config.toml
activation = "squared_relu"
extras = ["capped logits"]
optimizer = "adam_hyperball"
grad_clip = 1.0
schedule = "wsd"
decay_shape = "linear"
batch_tokens = [131072, 262144, 393216]
dataset = "wikipedia_en"
MLP neurons of a small language model. Each row is named by its layer, matrix (up: input weights; down: output weights) and neuron, and shows model dimensions 64-319. Each number is 128 + 24 x the weight over its row's rms, rounded and kept within 0 to 255. Numbers have three digits each.
After each neuron's rows, "fires before" lists the tokens most often just after its 100 highest values on Wikipedia text that the model never trained on; "fires in" lists the words (lower case) most often at its 100 highest values on Wikipedia text that the model never trained on.

L3.up980:078122089132143159109090132144139150120145127153158149114110123098134128103156116156124131167126125135170106161133082173123196133072119146128121145126143139136164139131108141127135087147108119170161091138147113126157181145150126136098135139112125099126162137139137141139131114081134126170107137111140178098148085138115129079122100123090089106113132075123125098127107128114140101145092166125134158137138155145118112156121123139147115142121135121155156112179083158142108129138188164163171113135117123084118134124171117117132121086112177167140113106122096134119097120130122115127092127138087108128131145078147116134130161160107106141127131215133119141103083124140140126083133124130138160132125147140102102131116115140082094155154113133119115134141142107127128153109167123
L3.down980:136162166120110125142129097110102102150134110128104121113107104087132116118108111129162169105127081123103113163150131119150138135227139186108107119135109100152110166147138148122169109124135140153090095125118121144134117154155089148102124138123123149117090114150145147107125070154164143138158148081128109133119153146098160128168143112141127112174113172188164090148171093114151122115118119152152147118101124125120127102088093118124184169131117134114173200063120122125127135152136142145160075124153155117112132143153119125059131148142090137143182134129144135097131136138179157105142119148126160117122147110145109119117156098144113136125119131139184142087124131142160138121094131144118132164127092108140138138114142113129149156122149099157113110133144159119103133109125131
fires before: " be", " the", " have"
fires in: "to", "of"

L3.up1266:119077143158145093134151142129121164098134107101141105168119098116143113171128116102145143163123146130082135131115081135141148131137143137117128129136145098133099130132124141179143151139101119114164136116139120131103212121153131161143104110112123130131140137109122161089113157151099128184189107128111114150136110063159104123103169108135094166123117155124128129110166106125135137092074132152150127121161108153138150114169143141144119136167087123143134113104100139148149127109120116114139146144146138146129096176130125138151150116159113142103164136091083132092093059102155131107102083099152116148131123107178163171138131108127097104144115127134098126107142134152142115113117146140105155120132127126134131139092141173127134089144119132121163117082104120104093097124086116
L3.down1266:096128127137156101144127110091106112171131147152127169133113123136147134131101105131184149128118121143126109118097170123121108140129113154142143128121127185122077121089150131128157170142181067113155156146132142124117119109136145152079136108151135119180115128094150106150141129137075163117136154133109102130131136169155069091140111122067125096078116110152131138110108117135157135145127105120116133145102156124157151124123080122090093108119161153158179111111122138101131101129134102136148140116122130117121127115129148104143135134159119144099142127146119146145131094143121124085094113143148156154127140135152151124093155114122113147106093088146159121098117109186122098076134117113097140090135073147128124111138167107115102126160118134152103205144109191153119142107109105
fires before: ",", ".", " later"
fires in: "later", "year", "season", "years", "day"

L10.up450:116101164125105140127179128126133134164137134090125181189139149165141121090158115118145084138122144124085067133173122134141115103093153116144152157145169134058130142111096097149129121158124149129125119113152123118126134102133121129115137116130109100151098188130138150145134127131169084136098116102151116121121121152126115078110061138131103139103112167152082112143136123113098105134136112118142143162129159119150176126133147133165117122137155133141111118144173140143120123118113161162149141121182166092141125080097133107125113116151145162108163132132120118120179138058086135142133150125126106122115147130152104088174112096129129134131116138108119131131116109128085107106110151145164174148103152147109115079088113152101149117128156116128111120091118105094106166128131124
L10.down450:112127134128147149109129136130137092129131135137104148138143139140162162133117124134121132140108097138152104116156131127096160083137125109165121111157089124132142148117121142119123135093107148102110130126136169141118154104150124148090118113095124115123150096120129110129121103137066119130148160119144160085119157109164185082153157127113163098122127094104113129160110145189157147121138146132189106127108135117145137102153150131140103131159129107096150128113122108106150141086136112090188112121113130109131126133124110110116113126129179141109118129147205100082102127152131111154147169114109143083101090095169132124137156126146151096180134140144139131128108089069115121139117070164161111159155128090138201191126134120126165123122096143126099135121126116121139152100124124
fires before: " States", " York"
fires in: "united", "new", "south", "north", "central"

L3.up718:109111132135165135145158151120148127096111154130133098116140105149144134128120101147210112164133137128125116145116091138130163112131110127104125092083103119159122157174104133128122112170153130078138134130121108126118116155154129135122099093140133121151143107140102088126116109140145107189111140156161117116123104112083192121156172157158132157080116131141123118160145152119144100141135105112128128123119129131132105125140150108116077159134099147081087108122130146122158135150135125128163149158151124134154160162122111093071124105110088121160171155135141124100105110111134131141153119149155122127069110143137101132123110120128142098095132139139132090114120119148134133068186144128163130099110125151089112143097111102123089140090149113162083145059134121129144149126126125
L3.down718:168120140123132102164109118166129144155138113116154154121097154136105125124121132120101143120126115123173100100145122103118127153106096144180095131110199141167078156122134160108105141079144133178124128103124113161102136184129105084143126132158114125145107171125138157105110155148127153102119119146094116116135152130092071116131104136106174133151144113112132121151096155102098153116153108124129094115093094111135125129098130140119133105138156157073162100132124110126145128129106110130091092121076109108127141107141114185166132152188165150150116079133163125109130128161077138124150125124104142140115134130096133135114121140074131144166119124112144178139119106100091136108129091135101130165154144152152128117127154154169160090127107121146131100133114130101116128141114096
fires before: " the", " his", " which"
fires in: "of", "s"

L9.up1145:164148164148131139142143126164144166117140177110135131134165141123134105122115138119128129142091119176127138149133120166120150096114114083122107122110150147118130102105134124116145100120126142159143129137123090111137112111152166160119165145173144125079125126156126145139095131128115136129124115133115118134134102104156159126202157125130142146151156165153123112180142126068109144132131104142157126125095141124090101121149112166093152111105158153122142120112201141097131121131147115121133143144126134138138129122128088110109067110103198109120098105124150084136107098107135137117132123065160101133141128161135170111113174152141102144119111128105163122137161151149105094130127056153145140121078109132126156127113128157150133159084177105105100113170154091130091124083108134
L9.down1145:106105120109097152164150089119141139110110114121117106131137132116147111116145078146142100135123152164119134132151122137128180135183108184133116078143139104103170137209137063128151088137156099154112122133122084129144131119107125114130128106114111095110135083116146170106146124123115131135154083112122149129134143095119164148151136114157121100125130124097152190141126118182096114152118171149102142140099142117154099144147099142132108145124138141096138099095170133127122125129076094121119107142108146122098126156151115108141107103180128166132133121133121132142063110073137106112068139129128109126125095104197156127151167097120145084150109115140084136163098116129160161127116128150109113112129122144153127166123170161134114117117130150142145161116114102104111170104124134
fires before: " |", "glu", " -", "."
fires in: "0", "oglu", "1"

L10.up391:138090137154134109158184137146090144090080111127109141175120075120106093117183115106135136157120141115082074128139093111139135073122087126161148139112103123124092089153132113134134122133116153128142133113154167122144139107149089147115087159159136147118171149096162121126113149124146121129110113133151132115119134128127168154091120096139142135159118111098128169145139118120121139133127125155159135148118138151145140093137099168084139144106153151168184133148151164104121117081119085122124150103119127124109105100104094132127131113137161166132100097112145103148121129120105141139088135162188115092141143102150188143176102101147145113115140151106132150121151122111167094127111149095100125129066118123134106100146115111096151127118157139129105125116117154104101129172114112
L10.down391:093128087179152143106127157157127155129166075107174114158144101118126122088091155115118101080116114149097133116085138148146127088157157114142135168128110140140131104168175129151100122140099131116113095107178122150100121095178162150142145126060114118173095115157125117133189086159196113126114134134107111123146134092132127122133121123154135134122184148115135143126131139145121108102166119154125150155075174145092152145077176107122154117114127132125101106136168102165111125141114108128143177126105159146119165103115108112107075109103125126111116125144114099149110095112116134176124108100128120151120104135110122083169118136145136142114115133130119070138155145132115129105165129104113122131150102164103112129128127163143093152122151138083101128154090124120121118159152179
fires before: " |", "jar", "dis", "bert"
fires in: "0", "heljarmadr", "melissanidis", "gobert"

L2.up332:133119159123165160147138157168113137119102152092134146138087125127094162144139150106143162123120077118126105105132129123098128146091137104102181096146128109099112097150098150113143130148125121118159098136179141126124141101140097166139122138131145130117139088108156123141094103098121112140128161080102164113075172143132124078109124115186143123121160120132120102126144139163116137151149136104165103176138147086092110160107156144172165158121093131152168110089104155119141161153115130152129152135124106138145146102145149112169135167126124182106116135171126174106120099111107121158150131145133117140149154114134133147149108115130139158104124142088117084119140108093156111162112153112118119116130116130105121136077160110132131111122147079115136123110129134099116166103091104
L2.down332:155165164162148130143126144111148107169123127094108165129138101128106181130122143097116108098109133104123129127119164117106129126130176095081117141144120165103134143128116168159124178130111091077098097138118113126176132118133128174110117150088145103153134154105154101110126117160082130162141091140105106118068132136121098103096114112107106150081145093143141150152139096150118172138145093149138141121150115143116119143126112162122086120130126100095142145107133122125140132115124090163099132119118123109100127123103111154175132138128072088119123135144098113133124138109156093134149116081130159124172119119144146107089106137188103143140107118088138103134136108141115064175144110126133103155176148153102121113112135088095128172120096113090121167122127104090138133128125109
fires before: " |", " of", "-", ","
fires in: "year", "date", "years", "season", "election", "it"

L9.up93:117111103151108132141130167141142122078125107146119129142116132108098154126146105092136135161138186134102166134133101113098106145125111150120127154135137055115132140129118147140122097107081121108163149116154181153143127141131145144131138151148127111114136093145136088069117138144141149120185187134101126158115109103104126136113083098153069108127151162141112127140103148116103141122151071115185107157175119142106139146107103123111156132125100107128143144139142158128195118093108089114142093135112156115172141147133130138136120125087097110115145072139113106083126104093174106091116116152122109120132108140134118173146147129116056135093067153133113100128138153118153137118111105144139143148135155131139106128098148164153172129155136136116112104109166092138151147105128119
L9.down93:132144113092116152157151136085092148155112142120118165125123147109086106157119063121096147131098126188114153140095146086133167122095160142096133096110116112115133169091143133077117127074137108149115125142109128188101162139153111186074118099128166146098155110115137162124111073106137137123095126106168133161136143171156151114133113154139131111129127126109119114128136129088130140139105105163162098132113089104121118129116124118107129134088085096136108154128093122156134135087113120141093147171123147104128197139111115102167130120168139099139049119102145151141084151154118144120114103158134126137144097206119143115109124135146113125130124132154100116121140142141153097120121121152115150138102141143136108108127145147116151131101102107169102125135118127167143172115138165
fires before: " the", " life", " his", " this", " April"
fires in: "during", "early", "his", "of"

L4.up1076:105139119139152090136155170156138154133077085151167142134114128124118146116170145099121112129142183134096115115141098201144128116111088122124099079129117135098114134086107134167135148111113166131088149086118137092107161147117098147127101162129150105119125140102155070137157176049086135143120141129135141101096105133144109140093102136138079163102140113115102117123170083147112141155129158130121168136128110092167108124103157151095088150122153148128148125133165141116114115147104185182132139125164100147112103130093126138138124111135142138109111116144116138117132113094101116155128081099128080154120147163140137138142094105134130138083121133085135145133106117107133135148144160124094125141143080140102115106161157114120096153149134153103108111121088145127094112135132112
L4.down1076:119125152150116149098084164168158132154131140144101112087117095143145094133112095135128131142123104110163127138157159129104161115125114102121138148112105135101130122130108125160096097124171109126154128075094109120075112147127124162097159130124067149116129120103141119137114099127167113144128106147090098162128123169138148063099137114132161140139133131127116132169116109153115118139136120120123199177160139164102146177155108101131114140118147147170144142127096125126107138153182102109123120163137120139096114154098124125129125151121133154128118134092098127153100149122078161108121166124071170122105090159121109098125155145137142185136128128127089126162153110098109102121148112172148110111131142147143127141122133112157136100097102162142139152078145129114193144119100142
fires before: " of", " |", ","
fires in: "part", "director", "year", "time", "role"

L10.up576:136139115128116095125182136135130126135138154136108149116120091139121104130123122164128159127111115115098096119102095119091131076150141102147126145136102155187132109089133069093099103143095119142114112110138092108127127130144112109159140173104092103150143176133152128147121122124108108138083126114088144110140147093129076160099104110134120140138160141159129099149128132139092127121136172145128130137168162124103140093109125145086114138134118127121143130121152108119108133086120171122124111144102182113169134127124096161093131125127140133139128136151129134145119162152165076138097147089123148124128177121114171144142175103149139132113151165124130133118094164093131140129107118122118146106095127153095144129136113185110122135168137130165131104139115152170144123177163102
L10.down576:148174117147114155143149123146154120097118153110154118123139117134172139125144138111153156136121110180135108139129145130107091126095155135153122147120118161139104120171142121110155094099114125102124109162131147136129145197163104143151117096142176120143138128153110095146104155148156130137128135089116151113103156115172183146104109112114115163136101128106129150133089124132117091102115123108155131149096158111151109103093132100126099136118136156116118144148137135159098144114120135089117150095135105183080132116149130137127144118125121107116095140121122148143128116144161151144088108134122118139139087188138109152123136173118082158133101105142118164131123107131115149095151119151107118113155102115092137079122094150183117122164113141141139138119159134148153125127177188
fires before: " a", " the", " an"
fires in: "as", "for"

L2.up139:115136102120106118116149123137136120117144116101152144095133084120070126105100101104120110150139131146127139176158182074153123118124144165173122105151133146118136135154089159129135149151095167147122119142168123156106125131153123138131134116156148115139167138043148110152118134078129131065132112100098160088120136148118090152094124109122091138143165165143143146129162126089083169132106128131084142106093147137119095090102127180173131114125124136159101144148129137150146143153180121161161113153132082081112142143118127121133140086131154158129106085136147163139110152137142106153131113149119098123127154109100125113133130138156134150161127152138103142105124125103140105113113111113124135140126117146152103120133161128080093127142058117100128130068120069110142148094109098
L2.down139:115164143132125120122124138134143150116135149155085087108119167130126142157115143144145113152100093100123152133131105150114145098105122171095129125139150165188128141135148137103105086158133106159117105134169096103125131161164144106132126175110150133156126129157133138142161137120170080168089109135115071128135157132175095087079128145171097137114128087146111151102157106115151134143161110135111163122078167107158147175117157097105097140135141084124141118138144090132135148185094135106145126123131139127116109161170125078110123144105106158103136083131164116115125083115107163119130106086113182141083129128121141153101159113098132127130118111123143083147184128146129152119121112176114135161182084113100105143107106134150147134095140106119132138125132132104132099129105158
fires before: " as", " be", " have", " for", " the"
fires in: "to", "well", "known", "has"

L9.up441:083085129144122147153175119190093170120125139123161116149130125113110140153148158075161147139112186188077141142153110169126154122112129146087144102115131144151073136076127127146116100149084123156143156137148142130130136091139117108135117119122158126118124137102139135122099101129128133111091132083161180101086139112119135115143138114170140130154110134127095161146126129127153122105133087120132106138082139143147191151123108123119170151116138140141158129139154155166078116114053140109111167140107155143141103124138121148163106129135143131135121118105149108121124114111152145120087148101134134136087088137128144111104121146101154131078146140112135160145151128122124099126101142150158163137105077170169108090146088124160127125135096130117099094133111095160121155112149068
L9.down441:140156124171126097109112124117133111116131113118139142115171118102046136160114162082106171157098119111124107161149114131126179144143115155127118098157149134097130109174184123156102120106153156126116097147143105124100143164127176152105110159133124141161167159179094124125116105158128099133138157095118106159111127122146145122192109099123188124089140140076158141113147125122120108135138132163143097131127142078106148115133121109105099176155173124158117115161104130093163102131106122172114117120109144143082131110090107116135125152207093122102111162143140126142117155128107105147123097127128107137140155133191114134135126116146143118147109130143131111145130094149105115144137146130137090145104159140142106133122110142114111147148127159113106131148134142091105091159163122
fires before: " |"
fires in: "0", "4", "6"

L4.up1136:135109125147109121127156129099118138150113181123107175145110117148108130098138137122157140137166111109125122111165143166120112082128112117109150119090146079104121117130109116143155102131129134110143141159127142163135142136121159125152137130099150096149133151117160113157108107123137136173145130097120119143135129126143152139139106117136138193116114125134095161154117129164153097115151161105153118095154144105093132082155137089124110140150154147127160108111157131077168155123088152162160115123162169090153111141135118120162127088121124118103139122118085135118133109096093106132144138089182097122086148150139125114132094078068127145101133116137141078108141152124065118100095116109113118138142100129109148093101136144180149152132124105164127090136132122100163116133108097
L4.down1136:105142093144139154134110144127109138145108117109169117093096122180101138161095145116142105117143123174126113146130150142188131102099151111112146151140088169143093110105130120122105176122142129098104110135153133094127124111126124172121099116117154150116105125123127107124138134153160103124142121177135112185151108163166152104086154114108156090101124115170165106109110163116131100119158085126114138171101120139134133173130099146092100150125143153144158133123118158162087114117145092119143087103114115105109113147091101148120140155142175084100139143134120103123107173157168123152120146112110179103075138124152100138133122111112109158152122112137189103142138085134115134091088126106153080120177122119110137118129102157097131081125133112107162102132147133143141141140145127
fires before: " a", " the", " well", " an", " it", "ado"
fires in: "as", "of", "asado"

L2.up25:145126097137100149136152153094128124133115129116144149099129120125109149151108115095146099125129125114098115122161098203140146077083090164136120139122133137136151131129091172115167130148160149145129117133145108164085088104148114150127131090155186116114123131140107136135167094028096120184115129110164163117124107179120172141139152119132148110137129120102147155139109139130142115113132140167100157151144151157156143127132129126178125148132126124147157102113140156134154093137158146126137092128105149092166122137096131129104135114139109141092120098141104134090086121086091099118114126142100135131126142113168167187142127120144139123158115167134126106119143117127103130135173088116146153123108129175153100097119156188118164125108089091138124097112142086111132146136143109
L2.down25:099172134125107127161128105135152125120194163071100121128178119117159120098143126194132104144119121097103104153144161139120167146163121106160129105159127129120153128133158156127160143143131112137109150107118112103141096192143129133083134108120080113151113132134138157148094115083133135094097146109172113145188087120101113120122062138157131134125099154151157125145117143133157149124139100167121134122130147110173138165118102129120164106134142158153125149122112133111116154104121140173129086141116104129092166123126099114109142093100152148095162144132113072152138085185114141123111124128119129150131134151104115107155117133150123149157126108085142105127116132112104150090101096092125112143108098179107132143133144122131103140091171128149125131133094168156106120112096146
fires before: " the", " by", "is"
fires in: "of", "to", "succeeded", "preceded", "grandisonia"

L4.up617:135123086168123116135138133148141127113150151107135129122108112163099154117118123125135123097131129126137094122167090139095142134116094139139091107124093121112130117143124090136133158167125094146161135162173127118138131130151117160074145085116145126076144180159151155117125117116120119153137124076168124118105123099075133128131123086127122127106154138147134181146113112156159067139111162116161110114177145153145137154132099117121126144123144127137102125123144111136151139106086092171165120102122139146133132160119085132151136127096111149116138107143096133084086122116086153118101123133137125159136138122205119166139139099101149159085098149134195131128101107128127108146180122147098072115099123161107118129101118191143173183129109140114135114113124125154157065151132110
L4.down617:123155146091075135149127132132096098122139089141153139147129133120142106148148166113119097160138136088115125161127164147121071136145131120118125125133129139111148137186139140125121175114141129086097126140102115165129138110130102140069135112140151097140114142093168158118109106161115187109189124102095145159101147139138084136119130121076164115112079145102149119092116115120102133102126106114124133144180113084119145131133107134151144127140131146115148130118094089130139164148145146140106093140137110147113125068126141137061144125136121112126141126143081162126142160121128110102158107128120160115168131160103121121142113139138141147186099126183067110114142115140141147116077061125124146138160144115147167137165167125097153107135152154122160121137129118136105167088138161
fires before: " the", " a", " his", " an"
fires in: "of", "in", "during", "from"

L9.up943:122112088102082145167122168120095164170121158100118110155095090185143125134118125171120120160128095149117078114128160184150116129096156107121110139138074169112123137117129122131124082126143121176113108118110078119105121138184139111133156127133143123146128133135115119169129143140136142157106108108135140134128111108139075116117138119173098113121092087134082144133089164133147126112115138098122134141110172112120115136113114158114116123120150126153133129128167145136096106140133107137146155142093139177108119096102111127143143110120189127116147105119192151098114149121092130169118174136128142142116144070153150147160062079117126119090130134132137126127114126114139122123135107133106135112188105116145160138097116112133115161123154139165145117139107138112126111131103176
L9.down943:158163106129131107124121102166153127102138136110104133124130140110088106089132179139154075179127107083128162115142086125188147138165107122155132065098136189152112076114108098161150132113152111145150134104125163135124097165171107129105150159125142197127146128137159114094143097125134143095099126130135115115122099116138162142132115123140133169117114096149149100103136147096138160151117141162109133120113116121140101126112108123133142123134086102109106143109110137123139149127145097115108113120093123085099069158126135093098108136124104130145151153160118136184133164084139137131135124101133125131139106157104101145148164117125131075134123169127117142115153137120124097139124150111123112119055115113108135141134109114132080138127142079129140139159149125139150120111126174
fires before: " the", " to", " a", " with", "ing"
fires in: "in", "not", "on", "along"

L9.up392:118139095128112155128109167128132191117127117134134145120132075093156115156122133146111117173121116143120144153147121145146158108149122074137119124145149175140134145085121157138124107117112141148172133063142117132133120139132119092087120084130149113108103132146130148112121120116124138139179092094120124098143125125089113142122117136141151098109149118123107086127137133149114157121092107106131129120137151143084170089105122082158098132175166127129149131125146151162122119129124130137138140108067156140120142077121153164100110127108130116155140120115176134125104128126137148107088135128117122084121140102142151168105104122082147090144076115119094144140150149176139121105077071094089168128146145130135144145129115139129114147064153145147148123159098085125109102191126135
L9.down392:127139114143121077163185104150131120127136127095165094127084111152097118116138095147149108122164119129161143106152107158095111128114157119136122129145153108143127118113138103127124167144119159143140090130127124111124135131116155089108134127101127094132118114120101114085124179082141151160124161118145119099135105122155120127120128129103172087111120084129118148119115133112087157091088097169147110136110161105152141115115107134122120129178071137137120171123123157171159134151121115095141179109125100104119098124111100107137133157130104173106137034140122131125154170147075166083152133123142108125107116119120118129093158100133098119118141132081160136091146141122116132092176115127115118109120120152132127140109145160133140150161092103087090148155178149093140139097172129
fires before: " as", "ing"
fires in: "such", "well", "known"